MLP neurons of a small language model. Each row is named by its layer, matrix (down: output weights) and neuron, and shows model dimensions 128-255. Each number is 128 + 32 x the weight over its row's rms, rounded and kept within 0 to 255. Numbers have three digits each. A neuron's up and down rows have the sign that makes its largest values positive.
A block is one neuron, or neurons of one layer that tend to fire together. After each block is what it responds to, as a language model described it from the Wikipedia text at the highest values.

L5.down1455:028139126160153066164118191097123173108158072148108177123137143138050123161153168141171145144106123133169101133115145155110109143104190113123085180143188102125110123148140121126106134216177129147130138137149102121078053109151117116151136122152188145153126125113177104124104131107057100120117178155176138082194123137131112106118093104097085087118107106141170116082129127128078146161119
Number words and digits

L11.down55:139125152135134125129128134091082151138155150125132174153101158103088109144174099175171153184203126190089075163143144151085084100123112201153148159138128083140131124148097150071136118149093136129180121211114120056155215158089132111202122072127086134138075198105126133117101150130147140081154114154104117148166124152125128113105163153138129120136169160104098181081195058145142185096129
L11.down566:097149109060136174119151152165161157120150187109121171070085144128109106075119048161165050145155092102104153081142131177082140188135131058166083104094118175149119066129118176110079124096165116119088146201072128107146111193142151130107092168103170158163086097108098149153109090125123097127119118141127168100125139144150090079102153153123105103135084130079125180147124098114111075164124
L11.down730:062151081141101143119105157151126142144118150151068207142118171180139118125148118150157136154126122088110136113158131142130134159147109106098168094133110115129213171081117129125102110111221149138111255163135109142155112163143148162100126143120069206119139095077138140161154123153066151151116139093100091109144086103136128119150131191154134168159178152160179090148151099095032096120102
L11.down756:099075123157081154099152084155170083146049148071157177125105147129084138158180138132190103194149125154118108100123135167153121149098156089136123120112153063094175153108141083066147195095073141158187183144153082117186080114208147131107128127123122122137144119185121151135102142133159154120146124155141139131116104177144122127079133091149142127114138196129090072185117099124145107107130
L11.down869:105128131114143178127128083106220124163147153134179107133118112152155125103085185103186098211163127136105109138086106169113129087085173133102142118115142120087206155153164094149074116104113109152139131121136111099119111083185118138167122119140161170149180124139100141117123093146106119049120153122142078134092135109151077109107143076050157131123124104138135185107136093113097128135085
L11.down891:080106109159126112163196103181173117100138086112153133154145181171096112126115115148114166169158091144116175168181125117144071100095107056094150131179138159219154160113083171146094139149059106189141101105173140056082129101138128178113133140129092133131125179068109084098160147095120115167175103102114163129136124143087120158147180143136102120140126128097109137132151187116134209120100
L11.down992:126083150142165140112187156147148147176153170148108145169162181119045169077101074107141129077188109110126093176120126117106133090116139106142115132130165097114099112103153097086120105180111091079092098150061129142155116071143163139150131114095142199148107143178146122104109146061111081133145103145137133097125161155110177110051156116123113148121180112092109114108086186124106105088095
L11.down1047:122146103140137089104170134100146156146121134142129123154134157116153087142091122167075157180126160084161109152165148159109138131128070110132087226149126136156132082127114179145105175140148100159100114120107090138059091127125156144140134118105069145108113081112131192087066174151133149111101159139107132203102122133212191107140145091076178171139097089186144179128149144142083145156122
Quantity numbers in prose

L3.down348:178140195135117122144146110141150099121122132095142114092156116162104141216089158133146132095140119083126132133080152128149109154133078136123090105162139077204101156134080144145149120107117129125210114141171117155091102124165134132068111054091092134169130086122152153181097086132121103131110134099127169158082137177074178136093109098079096167166153097115072154106113150139124120160194
L3.down349:071128158095133143163091135075141110129143077155110123135122142104144167119144148109133163105129085108120089122089127129107149084092097137137106141132109108149181158117183105196124130128087095098097194146154112126072081054101092123093134125144066158154097130123114137107128098122130156105144178154195100185205057121093134099124112160110140078144123140064185104129124112182146102189147
L3.down400:079066167070111148148127133089116119092073123165119109188128095124059067126173112153179131164098154137131123129130087113167141150124115144134080112088128111161163174145130099146112157152200130124123072064118178134076114169115107157159136131146124131149074179105104130126137129106120142161084132146112103107077140149118138121080101146183096128086091148173157187145181116091160217123140
L3.down531:120078176121082121102148158084131112075088108126126177101164122139083135110153133090116148118109132125124124116101107146182110115141134144127081174125071178129156147122104073184148046123172119154194168160161136160117077170082202172133161158133136183138140138175086166090112072153131094130155137160116128159127131148094127119107169086040141125150136156120112093128091149109136133125118
L3.down548:185140117135114147115106218153112121101123096127142131122112160142183134085150157139206092170145104138093109087127150107111131087173113075100145199055155148181089155092098113153191165092095145116155122102109108118145164105171121092093156149166114128185063189116148114129075145183125197110190137144159133131131157190119243125082091186108108123057191121180135162116108170169093212137071
L3.down742:154158144165120062124097163079122183084126135151133127125162143074150180164140108142140120083120161124145074183080133170152098180042143140163086183157117143104145155111116142159123090164113189138138133148099169140107121123097123091125187131181116092092113128124164111109172141124102167101148127111170140146116102147108198096177085210051199125148132131118121168109141111114150137143126
L3.down787:159058117117154083204169123113120137161163136150094117112158126105065086140141174139152084130143122100144130172147147124113102139171115169139179160104102106117111154142148170112170062131137118139084210135115126115072086098121118136144152135140112112152119094046121116100157061158104090133136157113134101176135126124103091082105134179095104131205148121123095135157129180085110154158122
L3.down878:133147171092162169130089114174127156124113047107171173080120164105146054101091092081092161157088162084098085114110146135166105112156113122119118155095163197131124120156122103155147092114150138086102123098170115124176138184166149186151110130082128150148123101069163164120184204192147124167165143081144137144167079179101165123133110159108127136160115187129150116175114144148133159147121
Digit chunks in numbers

L3.down14:104087102093127112175120125111154128110153104134160091209097087113092161201141123146120142185178195120064132052084147078082137156122168107148062117191140119128139086104150118172115116122134093163156078109150168092120100150158129096126112111107108072080100169136129156195128111130120072125198183168154110056164170115177119127119143155173100092178102209134094175104109081110107155162100
L3.down74:157158115155168168146169166117106127086178103157023106130105140114094146168102100112145075123101144137120191106112161069167146114119147137114116126127096112102125148138098137106136140125193141136122111157158155085181135114101168070123122143130039139157082097149137148091105118194115121126134090080168107156121159192136167189117112132175078144107136131114088092098087138118119098142120
L3.down100:144121176100127135120122143124110060123114154126146163159157124171168161139093078099151075139122112074055133103132121141137122124094109175066114135103101180193158125159127143140126144187188161133090058116096131146079165180078134085084119090116094147131138128165128157082130187167114163127076073171055073117160185173116126143154124143134144145171126092089131081159139088163121119167049
L3.down236:121132079117079114121111150108119137101118133150123158140195104138114089061116116181068100160148168147078117074149172128125130133147152128107095093086053146140223162071082134122161093116088196088125163117171147077104059163122149171165179118133160115094135074120145159100106127146116111160124140079110113132110140145160126127085095081088135119087161176114104092099156138201057107167133
L3.down355:111109087101108123089088143155165107149188158166148134110126123058147150116153113130123078091124128096158156137168141075114113135159120122076120085174154119149196113129105093128146113101155150171145078143178121142172155168132102147159177122014131068154091134148153101063104097121113088106208107143143187112142101095136153134149168127150065104109167160121172108135099125082143106132133
L3.down398:117155101094180098199153134115150101080156144112160122100116082082043147093150172110106083159123146071142174147156115148110117095096143155172095151117136198128172119218159136104171133102098195166213122113150181157159132119221139119124143134115141129176176145170113129146130097157106107159195172155154134155093124115129108068126113134141154163133108083141102117141131124145109122083141
L3.down940:117169137136074061107109089122099158153147152158116149149202123148144100096144073130165091158089138177153150217145143093133119095070091217119120155060110193122136142130089134145182151048160136123111121115137080086138118183159094110102135165115156134190100078133145128142149063168163138122097170125116151076092123134128129081144100133129226091057141138146108099149170067153102139118152
L3.down1258:123091126122109069099080146124217112116202110155147125147092068158091166132126201102144129103088162139124141157074080169136104167125168127060164139110099146136104123134106159136165182195131151162165164194134144118135107150149155159149110102126121120132112182140187133104086081112162124115172118142160111088112094130144162133164198119107165095122084117115061132168108158149134157106098
Directional and spatial words

L5.down708:157133089074135116170143133124130145086106125123102139182132068076078098159170144134104087123170190085090108104128130135126168118127113133132152199109160124160110149165099168176142082102112131096114126093089090174183079147151214109108084120140141141146098098116118121154112131128128075086130094142115155117125146105107178158163180119102127107096132180138087160094115183139123095122116
Function words, prefix pieces